python train.py --hidden_size=256 --num_attention_heads=4 --head_dim=64 --intermediate_size=1024 --norm_eps=1e-05 --qk_norm=false --bias="all" --parallel_block=false --extras=["capped logits"] --optimizer="muon_variant" --learning_rate=0.00296 --lr_head=0.0114 --batch_tokens=131072 --max_steps=6045
MLP neurons of a small language model. Each row is named by its layer, matrix (up: input weights) and neuron, and shows model dimensions 128-255. Each number is 128 + 24 x the weight over its row's rms, rounded and kept within 0 to 255. Numbers have three digits each.
After each neuron's rows, "fires after" lists the tokens most often just before its 100 highest values on Wikipedia text that the model never trained on. A number after a token or word is its count.

L10.up635:152089161134103118144149141086132130145151153140136127066110103129105107106133145140121151124063098122147149176117173136093175103175130132112105140110144151113099127132113143173137138160133130133139082170139131125099147140134126113170109174113134134096076164101158144124151147131092143150129120132131127138135122124123113096159090153119125095107155137170138107111088138157097132116096
fires after: "\n" 49, "-" 6

L10.up671:143162132150117139109125126130140118120126117138142105158172148107073149130138153098100152150111087130096120143132136119121127143188114120095169157104106141080131129154167140128152126136146096139170101109135118120147105130076097135113100176140126135088104114076148106096177172112103115113113094084104118154082150156104163132118140155174095134137095074099142157106098175124127127106153
fires after: "\n" 18, "\n\n" 14, "'" 6, " | \"" 5, "-" 4, " H" 4

L3.up461:136138170165138081125134144178132110126118133130139144129131123062109129096098137124135163188089130109132188125141142100152094112110136142127137129139119104129145125160113150168064100149088171097101128094149147117121172129124101165118141141140151120080109145128135198144150109120167151136087105117138144109152081134148150108128160114124111134152123109115119148121135190103103148147121
fires after: ")," 17, "2" 15, "1" 15, "," 8

L9.up539:080089119140127129133121074175118102124127162117097146113124121132105171104144128104136125131106090155189131148148107114159126127119116130173148107138138129096159147078145162160118110161110082151169118139153144120148132146162140116167130141124115133097136185123113109140090134158115150141147122102127085132144134168134159104147117084151115116080153146090161104152103144135108123125138
fires after: " | " 31, "." 22, " [" 5, " App" 4, "–" 4, " (" 4

L4.up985:168087155122162140118176152121139113097102127123121105138112075131139100112126109158080135136122161101117114113152167114126113113132099117124104115152132113112166105086138128144117093125109086115119124129119154153148119162158129108140141144110175152120125108202141130126136133103082140210139160100173109125155126130128155105166135115168122118100185127137112143131123128135111139121137
fires after: "1" 52, "8" 5

L6.up940:143150122122170121115143113131098132120159122115143138159141136101128137136119102138125134139148121102144139155150121135136201105119102134156118092111137164147122146124134129164097144105104153156124118152137098143103136124103109120117094151158156127115117133142134168107162135113123134140112112075126123127159134078078154160127135154141096124121138104175137116144180146126068144109154
fires after: "2" 33, "1" 28

L3.up687:123132126153178099123123155100131114152126177112119114130150144136120123097135094109054129110111148165120141126154163127135144135107120092079153142165125140108150116142128154152141133121126142150105097100104186147102143165124121138157127099076129132155147169128158106140121144127139116088164148135074089142138130115179144163132143151138150138106135123136095129161081081125160155129137
fires after: " |" 45, "|" 9, "\n" 7, "| " 6

L10.up176:118137095137109119101133111139104162092169114155155099143131150115122131150150144123120151158163154114114093167165073128153130131118169100101089184173139087162150125137133100115104136109140147138142096095089144157130086114144133159120092114091140139115138149161143114119147114135136152127117101148138100114107067151092085139134106131118121110097146134139136124126115096098146107147091
fires after: " sp" 17, " P" 14, " sh" 13, " p" 11, " Sp" 6, "sp" 5

L5.up582:138118115131123149156125096161109106062127161134091171103063122094101131176124100128135147111095141169182128129135123080124095072116142106123126126151141121095139124142138171154161115108100092122119093116136129119183139123154108139171135050153166119121129099127150137160137131128137107141141123135156145147092127111121132110166142166151107097117141150143097147133111080145135129124156
fires after: "2" 36, "1" 31, " of" 7

L6.up985:078153128129137126149134138085142100092133159121095099137117111159136146120148115109123134142157162154113143119145163138165167098169113130141155138116109146157101171137098157183112128150159101096120159128141115154144176134127132078202113123147137129138099143088132130122138116123140139105131081135109177150155112110156119143157126149147103108103156077117110131133186110115124127128118
fires after: "." 20, "–" 14, "-" 8, "e" 8

L10.up203:136108131161116116118129134116135117099130141130149119170142143084155134141114114168200146095121132110141162112118114132149152115108130146153142153138109163134098164120159100098104111138132109113107115070144121110097106094160118118107127129128089124112118128103104165154137114081148137110136132191145142135064134135134119111114166107115140152105135095120126129131154139129129111117100
fires after: "2" 29, "1" 17, "–" 15, " a" 6

L3.up749:084083090139124084157118088159135113105112153127120114144137130119124165121102127152119138110116140121146136093127133145142135137125110154103090129112122129168127101114127125149094150110124093151097135162161151152104194130128112117147111154114145133099141146175156135167130138097119113193175118116136142106146086155119116127117124108111101164076110102139165093156100128130163141088125
fires after: "1" 70, "2" 22

L6.up510:109137117124115140144109174140104118148101176156102086122126145121143134131108128119149125132151142135143155088123087160141152158115143101149128134144156169112118133080143120102159115122171141091143138145159127117095165144102170128142111122083124131090077124110123127140157147132153124174154117081143140106126092106119113106168137136138109150122140118128110116130150097086135138135167
fires after: " w" 31, " We" 6, "we" 5, " s" 5, " | W" 4

L3.up223:132134106108143139089160123166128092100117151101100167151142155103113143106158126101105108165144104103133116150095119112118090123149100113080133131171120136137160134139130074135106119133088094163127116112132109157180151142123155096152120146151152162127094124104136194153142142054154135132129143142091144103151119141120113157128135143116128083104110112059142124167100118117128127144167
fires after: "." 49, "2" 6

L4.up784:132158096100117115126143087104142153134162122121134134142083167137125143111133104146126135130129090142136123129117176125126140128142117086144132138096150150111150136149091072157106114133147127133142143097129125095070114157100140127168108095139158145082091102136139088152114111149115123145086107127149135129110144147119121109126109130156116094128171113119121162162117104170138152112136
fires after: " \"" 34, "-" 10, "/" 7, " (" 7, " '" 5, "'" 4

L6.up134:140139146129105135117150111136132062121128156160106104135105129118142136185107114150110160109158161135159134144101130114108112093139098108099118126116130155102152133105135133185166151093090078134111093136164123087127115130110149121180119126151180125099126127145167127135158150146120177112127124110091100114097122141122103116149144119150113113103171135141123121122102098107120118169088
fires after: "–" 26, "." 12, " | " 10, " ad" 4, " ref" 4

L3.up540:124156125152153121103097125123147137107123107113126119144103105099154116131161110140149139103152090140135110114091096128115110127137133130130092118094124094106156130111135160140142116150101142146176130119134217146129098115104143097174147111148110130137093195168149113107173159126095126090106146063096146116160123151094137107127175091126087129178118119129101137123114121142124107136131
fires after: "\n" 18, "|" 11, " Album" 11, "s (" 9, "s" 4, " |" 4

L3.up12:090125137176132113124134105128081122128122119141171156181127195096112131155129128128138116127176164087131115076151141123153118144158109163100092088088133130133120132117132137126091110129095110138089125160158124144124143115102139117131101138134114096128124085148098156123119147141153118161111145178138140134109100101148127133118109174134128132126112150144131171125153097116148106086116
fires after: "2" 38, "1" 15, "." 12

L5.up963:126118137152115126122101125130150135114138126165125139141176103118122146142116164175116160130110124128116107130127164103130129150141129052129109131087110103088102113137119122109147171073136132088145138129126117098082160100097095146130094110148146098121118123123179125138075143164113143113128176107147148180097151139171099163120142157113103136129106145144102099109137124137124159102166
fires after: "\n\n" 59

L10.up281:175166172118119065119167135149150114091095136121095098137090109135106139119108132131109144103150139151102107146125137112147130091145093138131135171113196147147123088085136124136149145138115165090119102151136095127162141082146072174127099076139136103130116090135122110092137146095103119153080182110112120151139144148126143108120121115089120114129123112156163125109155118126105103108145
fires after: " b" 29, "le" 8, " B" 7, "B" 6, "-b" 5

L6.up415:101114131160156129105122151122157097116146145126128122093147092132147098087140102125095090128118102113093148117180100125113066097117134141133172121152149114094133165099149134168116155154119098143119128112165159139145084155128105125110131147085157112102137122170154123174106117099142169122094087111111135116157122135126176152143114095123108154135137121083099090133152133113122117127126
fires after: "0" 24, "1" 9, "21" 6, "5" 6, " near" 5

L9.up770:103153182090115106130105162123131103161093129147111129104141121129100111141147137121113118161150106129171132155153129106136132143101109122137126138095166110181098114157117127126116153135121101126173111115140123135150118128088103134148119127110097174166130141146138144127135110111100106130109124137113206112094161071116121130117134156173124113107123121129138092084136151147139110099085
fires after: " Gr" 35, " gr" 19, "r" 13

L2.up305:115161123094146132131115136139153113125174110081124153128149104147120127136171135120127104125133139127144115108106119142133136157132152128129092139115104128107124107137122125174129118136133190132127165069133123099145195112108107134102100090172155111113117113103085169103125130099122098126102131167189105118165135152159129102114083144143131145049080105173135149135155160102122109145105
fires after: "2" 29, "1" 29

L10.up432:101129163180132168101113152116091143127122138123115148120138129103129160142171117146127134111117136172126116150125093123125098186167095144101149138137102145167123123114122102159102151150134096100119153168145128115154130071102171127133113126129181092160114154158145145134131077131202074145136090092156133144157133126145096088124138130104139128154159111139107134136125122141106141152101
fires after: "we" 22, " We" 10, "he" 9, " e" 7, "W" 5, "e" 5

L5.up91:136176120089084126098129101120130173150155123127139128179065119133142160107102096108128113127110112122140160130099150122145104141118099108102127109077127159131172125149078114120113133134093099149117112116110095124110139149128131151150107130166176145097128125127133111096110152182134133109126120093144106169119157134130126134101113146147098106141118115159151127145106121127115161102145
fires after: " \"" 27, "'" 17, " (" 8, "/" 8, " '" 8

L6.up866:099086114138124147129125145107153150120112128073144138125085138099172140144130135148142105095079150135136105126139126157082087176177128120139113123153101134074140141129129089137103193129124100139131142114148111099140150110172141151117091126109095134144131090110138122126146104097150105123156120112138117167093103092094142122105165128137167150120124094145133167121156139110106122133164
fires after: "N" 23, " n" 14, " N" 7, " V" 5, " in N" 5

L4.up729:104060126087136105139099132136117126155148150119092144135155109109121146115125131131135121095110137087112150120139136165141151165139086146143104122129088140108149155161161141114103129085101124139110120140160134121164135160099124145146134158095133079105172152118149143143148130120085120161139103137120108118108096160128115129126125089155088118103080127103098101118158106142141113143124
fires after: "2" 39, " Stadium" 7, "1" 6, " | " 4

L10.up561:145139141146161169117126156141142117090148100151112103145159114134124151106145146129133119176112119078135081155102160151152127091112102098145153095137096108127178104142132158160095093086149093134164168155111139099142082106153127097101177088137077146130075168157105136152068121122137150127123100111116133118144147088152097119131160087118158133165142112117168126133154110104126108144129
fires after: "\n" 61, " Album" 4

L4.up616:122097114112127117106125126177126138112135144140140117121160162130123176107138144079131115133136152139078177195130134097123143115125140145089110125170105170103108087075127105147138123116098118127128128141150152140117133132143158125147095100132164129113125115133067104105146150134141152120144141119111124087139123128148141120118138128151126144104111126141138124166121118161115130132117
fires after: "1" 38, "." 16, "2" 7, " of " 4

L3.up497:115120127155090178114147149125144103144130083155149132100105122133136149145075138117122122084116144113113142083158129151129111141133130133129155141142106092114123181140134141123140125158103128094138104159111158143122132094148163139118105095136118181139132099103111115113124077109136151185138105160165079131122133104158143127179145123124123114090124141155124124136151144150116131115106
fires after: "1" 54, "2" 23

L6.up200:120088134105137135105124115111144108127116114136138145128148115122133193144132117071143157137115109138095167110108116104134151086159068081132161126152147139124125119090109199091105118126143144134158150123077106134108111164120130176125126107128113129152118104135135114152158117093142122147155194095125126110121119146139118125111149195121169123114139078151123101125131140114125139128093
fires after: " B" 16, " b" 13, "B" 11, " th" 6, " | B" 5

L9.up540:122150121117081092165133116137138122118156135135112137135130155105086133139142105176165096169108087127139156189155101166155115158160105124118122152080158098100117158130093122090104123099092112137120135149137169139100133129165159133115104109095116087119094081132130109118148122116127136129117114123096120149127115119126111148123164131119110154137133107083124132140126155112105127090139
fires after: " H" 22, " h" 20, " m" 9, " n" 5, " r" 4

L13.up672:142112122112109124116161102103140152124132104102121117105124106158164115183141150108090098169114176138184109128162093124115131074106131163096118153116129126161110122106105134128130123173102148118155110141123108082129102106147145147143142107150123156125099115146113116160096115145142117133099108131176127146130131154126122116087145156135136105105082071157170130133110129146154173138120
fires after: "; " 20, "1" 13, "R" 6, ";" 5, "O" 5, "A" 4

L2.up837:119103098164151136180100138121139117159123149166114122123127106137140120104137137134120112111106128164119137116135151144138139110148119133122131157123141088152120183104152127153115073123116132158137097138142139134138137107147114114130145169107142169117125118146104130092109110126167108120103185124106106103080094108122154096105137163150069144086086149150114118074142118106150149132129
fires after: "2" 40, "1" 28

L6.up138:090128122161125141164144091135100126147104126103086093106123125137132086123171148150123144170155135122142117124148127103106118156096161098138127167105157130105138099108120084054089154131108106194102125137148097151117141158114127134122093105150156076123169151113159083148152132156119163154105149131115131122099100154095133119101077125088092105135116150129164141131107101116135125171136
fires after: " P" 27, " p" 16, "P" 9, "; P" 6, " of P" 5

L3.up280:156132110115150138115105155128136089123125133158100157170119105098123166151139126092136130108146138100138136135103122162173162136125105064101192131099106103062161148132099098164143138116107141142144108131145115087133127166116119109139133086160117114098128138150144151104130156147168112109194154147114109105142120093097147128113105148146131117147157122147108108088159125121163121145118
fires after: "\n\n" 61, "ing" 4

L9.up313:091080164122129124148119140149132129138106151164117124124124118130103099106153142089138128133106094101188109136143101189146119115097127109148130128130116121125144143142122123118087109132160121178139123205112121138120136138123139107143134115142086144088123153130174117141158104153154116120111126145096140105129130158113161159126115162089112138136112114089167130130075104145127208120118
fires after: " h" 25, " G" 12, " H" 8, " g" 6, "2" 5, "- H" 4

L6.up702:095173118090119143130113121157152105106117175143111151131099149132131159133154158113107131150130111108144126120129102119169133141143162116160139133153112101176142160148123088099133122135146148113125118122107163136103129101125156127135107164147121108136131142164080123112120108061159127139096082157139122144085159128156055112120175120130126085122137106132135104117120158166125147133151
fires after: "." 31, "," 14, ":" 8

L3.up89:115114112155091138123127116134108138059100122164115130110123097106179121116126131132126132137110095121151158147163112082110134101098151152102103130120153121079102147123140169127131174103148100120089090093142158145184133116125133150117155130124129127133150138099136143143103126111165125107122146148165080094104117110121104151184133122130102154089141144136126155147157132101143183126122
fires after: "2" 25, "1" 21, "\n\n" 11, "\n" 4

L4.up951:162091134131133122105160109141106097079135093125131146128111111129163178133096127180137155127138099119145184128146138092116116125113140112129131115119112133144136143124102163164104185137139116106133124133138128141123122080094134123109129136173157165051114129145137165148128128129124117152092132108131129106075121115141125137158129164154109104079146139144123145148142130125130136113099
fires after: "2" 55, "1" 45

L2.up893:141123146115144160121187111120106136094108135141116114089144160087121125142145154097088159167188151144171149133140133079068128080117109134116128144155107096122154118132096141119126158132128107140120123132074107101149139078145142140150146114148155168099107124133094154145133102090140102114128141118165118129157121139113105145100114164092152118127158121119153120122134153149150120105131
fires after: "\n" 85, "\n\n" 10

L4.up837:114090138172120090175137159083140105113127115103130117125104119131131138113114138187151107171103085122121123135152130106135134121114098130102176130129138098118124121089148122145153079161131140118131166125139140136127163102139128155105131151117144104100156093185100136107160127083125135148121126174121103078116131113125154143157085140129086117109176166088128177103123154121128082092115
fires after: "1" 34, "2" 16, " in" 5

L5.up748:155114127091142089117125082065152118141117136164142166117126134138141105132121150113091119091103098097152138145137110090112135157126136088114115113113122155167150137139142161105140155127150168195143081137133181135120147109121113124105110110157071165131141148100171123145129157131126105101103117066131116105140095111115159133126093148158099109161120112135127149131151095103105100099149
fires after: "\n" 77

L5.up722:109105154145134090123146147121142126081090103130143146101148162109152143177125118129122129163120141147120120137124140128090138144141151100165132134156102089139120150144145142164156103095053144142128155079156118139132116081100101110102155141176140092088140127132142142139135167137136162128124137149115120120118128090112107126098140124143179090101130101150105102126138152111169114107127
fires after: "2" 49, "1" 25

L6.up563:151103133130169152132171143145148107120108107113131114176156116160107091129122105106112106094117145111157112137092113159120129142103104107151167170154084161152133134142132188116088110127124084116141158128138144151118148144122135094124158151105136147132142114125175134103121138149106106130081109086165109137138126164063162114117118124085113090145110090156085098130090134127140086159110
fires after: " B" 18, " Be" 9, " K" 8, "a" 6, " Ch" 5, " b" 4

L10.up12:104084139115115129134193135096170152159136191136123128134175141136138141121072108099122101151106080126118129117105148125093069194130173094123150126085145138117185148142114122074118152111134105111188120127151126148166152108121101174119158151103165099143124078146145115072094166105117115132104107088163119160123134125129107118133173113128090137107117120149135145173078115121080137089131
fires after: " R" 25, " r" 7, ", R" 7, " E" 6, "- R" 5, " Ro" 5

L2.up955:117121137115129112163153124100099122117120133134115142124127154098125142124061156160168153156156132133096146122164097117172154124138114127127109129091155061141109096153143107147162139127075098191098113127119097117146131123106135113161125150152140114149133149114119117142118105107168116106127151140171121120121194099150120124102173144102134137139124111127107143088122144114158087139126
fires after: "2" 23, "1" 21, "," 8

L9.up994:090115126136148084092114174111177141151125154121121110143137120089151121110093132124145115093171137092165082122139134121096144123146113126105137130083135113103106147121109122097145165151158122114124128135070160130088150114160148119128110134095131102139131117123165147106123112112187080104135112115146093103171098131094144103139120129114117125101131161186154114156140116148113143130114
fires after: "\n" 37, " un" 6, "ly" 5, " long" 4

L6.up773:140145103187128144115121093152116157113152081187138144091100111136107135169195100105163152138142128143130163136138098108136156137104129139166164164150160105114116118171111131125128141110117169122103111134080150121154121095142091142181142097115122136085119131118149129127129110133125132117079100123150117068131074100163141169122144127129090137119161160129157125111130140127093139089158
fires after: "1" 17, "2" 16, " of the" 6, " in" 6, " in the" 5

L10.up114:157097137145127121110142142128143154168140083128114133161091124158120114125113101140086112144130143117134117120103088126130103112121133095150150147160140146120121168083165145149116117109157144167128156200104136114119142083101148136137173135149121139122104116147093155170140112081153116088096136135123099132116134108165099155113107146074102182081132149173129111086120136118127122135124
fires after: " | " 30, ") | " 26

L10.up458:130138139105145103127069113150131136149141110144142104146111089113136152141122100083122131109130077112151117113162149135098068150100125161106133067121148100122131158093135119162100144096123136127108135116136104123120131163115106122128092128117121119123129132132089121133169154109122181113140135147096052114114120113153136105155147077135152127097105103155105151095117155133107130105130
fires after: " to" 38, " and" 8, " will" 5

L6.up475:104065150149161164139174133125159122104120150107150120140109139140133134110084136169142125102083093150112139130169147109118104129100118071087154144180144099138106160147160187144137100101109141103123130141143162107109145114116170088155148137132121135124156099140091135118103150063153137147118134172141107110162135119126157113112161170123097091078095154098132093156118154097117095136128
fires after: "1" 41, "2" 17, " from " 8, " August " 6

L6.up623:163175102144110146089159179148091130096112142118125180110205118125116141134174108164114159135118148165144092147111117104145117122054127118092103133146145117134154114103148106126106129136120115145082145102139130167200142139099158115107136132136115087086101132117119143138165133116152115096147130119132123131081150122113090180101116107121101096134125131142154109130180158124107141122142
fires after: "." 67, "," 10

L4.up726:156130138119126144145160113126109108142138110154149122125093139133118165126128143100140149153081098127118161109076153123112155155151116138093129144131149134113111147116091133117172133112153117204135094102145166099124116119114095153125121174129134134107145137081131127100141120125164109106138141097148110111102142129098133139183148130095098116089071146123140136139151151085126174171140
fires after: "2" 43, "1" 16, " (" 4, "," 4, "th | " 4

L6.up360:094141133170106145055089141144133128102100131152127185136119138136123097126122107151127127155133154110143108184095092123114135102164160110101147082121064152114131138109118127078154110125132117095078130134096106135141181114121139111111114180164103114110113146099126122137124142137128118126182070121127121167093134131144152168119167167122142101138122155137141100122151138138148141110119
fires after: "." 31, "4" 10, ":" 10, "5" 5, "7" 5

L4.up983:111148126091134131120112139102135157116146154136104078108155139081089164099107125096141063118112127128139178145128187085149141081138177121124121156070157121183127112161116143112132184151170144153112108110124120121125114106127129115136119170167133112131118125157108137105146132111134144127130132087135126120138151131085112121150122102147126127129121119122127134147120116151069112183176
fires after: "\n\n" 34, "===" 17, "==" 12

L10.up413:169154132133141082087112130144153112128116120150143124147108131177103131133140124118113135094126111149141118098106136149115144087144111098126106142097166121095127151097135130136128129177113124112099115116123135139111129076156138153114102113168117154178131125153183109114136149142113126130120130132120075129170107127083104145104137153090055085121115093091136151139149137116105103121084
fires after: "B" 18, " b" 9, " B" 9, "b" 6, " P" 6, "-B" 5

L9.up728:122106072146119102110136142134114144164146096125096095115118108090155166177118143123141139092130074085108096118131107103131144111109113159108163110078143129116148116125130175137153131143140072175157135108119166154117115119152125139159151102151129119148109139106128117180149148117153186125090146134087098119104080120114113123125115113128097114120126092120144134080132101151165175120096
fires after: "\n" 36, "\n\n" 9, " " 5, " (" 5, "|" 4

L2.up6:163127156156170096075143128151147125118106142136108107151153091109143115143114131127132154119124144151119126137138142134149152166077132120144164116142128152110141086154123082142166114121139150132124101141169106135166075117085091110127121127102105136120126135152126125189110083136185105112173128142118122110120161156118102105125132142121158105134111127148111091087151141144153118174145
fires after: "\n\n" 68

L10.up560:157133124130132133166115104126149127115141126105119140147102122126115083116128122123125114152170152098069128117147166126146115063128140147100095121142110117118098169109182135112154140085109124112133103158189116114114192125124149124135143119148133144142141142092140129120113115130108135103110076159122138152129106180097088130161149113155164130123136149121149123144135104114156125128121
fires after: " Is" 14, "s" 13, "um" 11, "m" 7, " S" 6, "'" 4

L2.up831:160141151163155147090108152145113112090174122100128146150117066173143138110144134156166131108136101088107117147168129161137160151133132118139126115139112126116148132163136119103127172131117161088135101147143163117123104054133162073152121137126126151123068182082124118122089114144125145096125093103142121122129138117115137116104175151137101129117138146137140157092151158101124143104149
fires after: "." 25, " |" 25

L6.up377:116112120123115124115133110139110136110127103116106124117147114130131115154150109140113120150073110096112105129146112124110109106123134117126108112171092117119125144106129109148102172127123109118094115146119152157169107140073184130129135164109132114107111169136084159131106137128136119140124141139132110142119118136150112160111131142090140119095149143114135099119110120101082101171197
fires after: "." 77, "8" 8, "5" 4

L5.up458:120123099126125096112133132136128135109147111152124126095128097100122189099097121119131141136103146168143166127123148101075122106118154086131108130142163103092112131105157152157096139131140143049117141130140125150159137152138150123138117131134127098126143107114160131115124113148122140123093150118131108096209110093153154119145140159099117167104123097122155137133122105070106142153148
fires after: "1" 43, "2" 7, " Comm" 5

L10.up755:130135113124129127144100117125134121152151114123113171117145135124065121100084141129124126156110115147138142162097118178147160125104112133142109078069094134131128119170127135128101115125121137109116078125163133099130156112084099112118151134176098087132142175135134126163171127144129155118157149101129130143148139095145118112109152126112089153115122147161178116105180098137109130105141
fires after: "." 79

L13.up687:131083118167152178122127113141091128165109114141117126155142104132139158094092099123162128118130140146104123183111116125107169086139152107144101114143149087046120177099143138155154137135095133141144095126156102201140156119121113123116129126150080164119125108141114145124132152098131151103110128165099123120134086170129156126092119118125115104161140118108163169108152170135133157155103
fires after: "2" 35, "–" 8, "1" 7, " t" 4

L5.up89:105137114115140131117160134085132120092100122149132125132120111116104137107138137101118072142076114133153136138115117171143139149096111163127094126113115166131123120115080157112092127160131107095106137145133123108173136101095116130076111124105167159118103144084122135137132138092138134165099124143120099090107108135090152152110106119098144116105104115131179151153152136100131148177147
fires after: ") | " 14, "." 11, " (" 10, "9" 8, "0" 8, "1" 7

L10.up196:100089127091146127089110127092171193122150164133116094125129070104129122097151108116153103157081111136134140126127159115108168119113103112172134118135150092124145086116110108116110146138131140098140130142165081141116087121124154105182130139136149127171151105123165110127102123097160144145114178096170140152152137162135160135104134139150151091137135128198124125142098132110084116083119
fires after: "1" 16, " n" 9, " r" 9, " N" 7, " R" 5, " in" 4

L6.up42:150110144156174120066096127130115117161112131162098104119155136121112153112158183123097138142117123156170072120154108134110108114122080097110127100121131130116155132122059163132129132107128103151126103137176128134141177118086124159127124163130148128122082085097117151121131094135120086140110157095106092149112109129132067135116146103076167110095127127141117084131122117088133149136143
fires after: "\n\n" 32, "\n" 24, " up" 4

L10.up611:108162089107163124136118126121106129129133145088115148124145122107149157110156159121125184118152151120109113101158108129159123169126099148124153124054154145127112098060126119107119116115154145115103126110111129129090138138122132147149094113139140130129126096171113143119141086083128122119136164131148139108095117128157188165124133157090121092070166125120130175124123103131101168121138
fires after: "." 24, " w" 14, "c" 8, " d" 5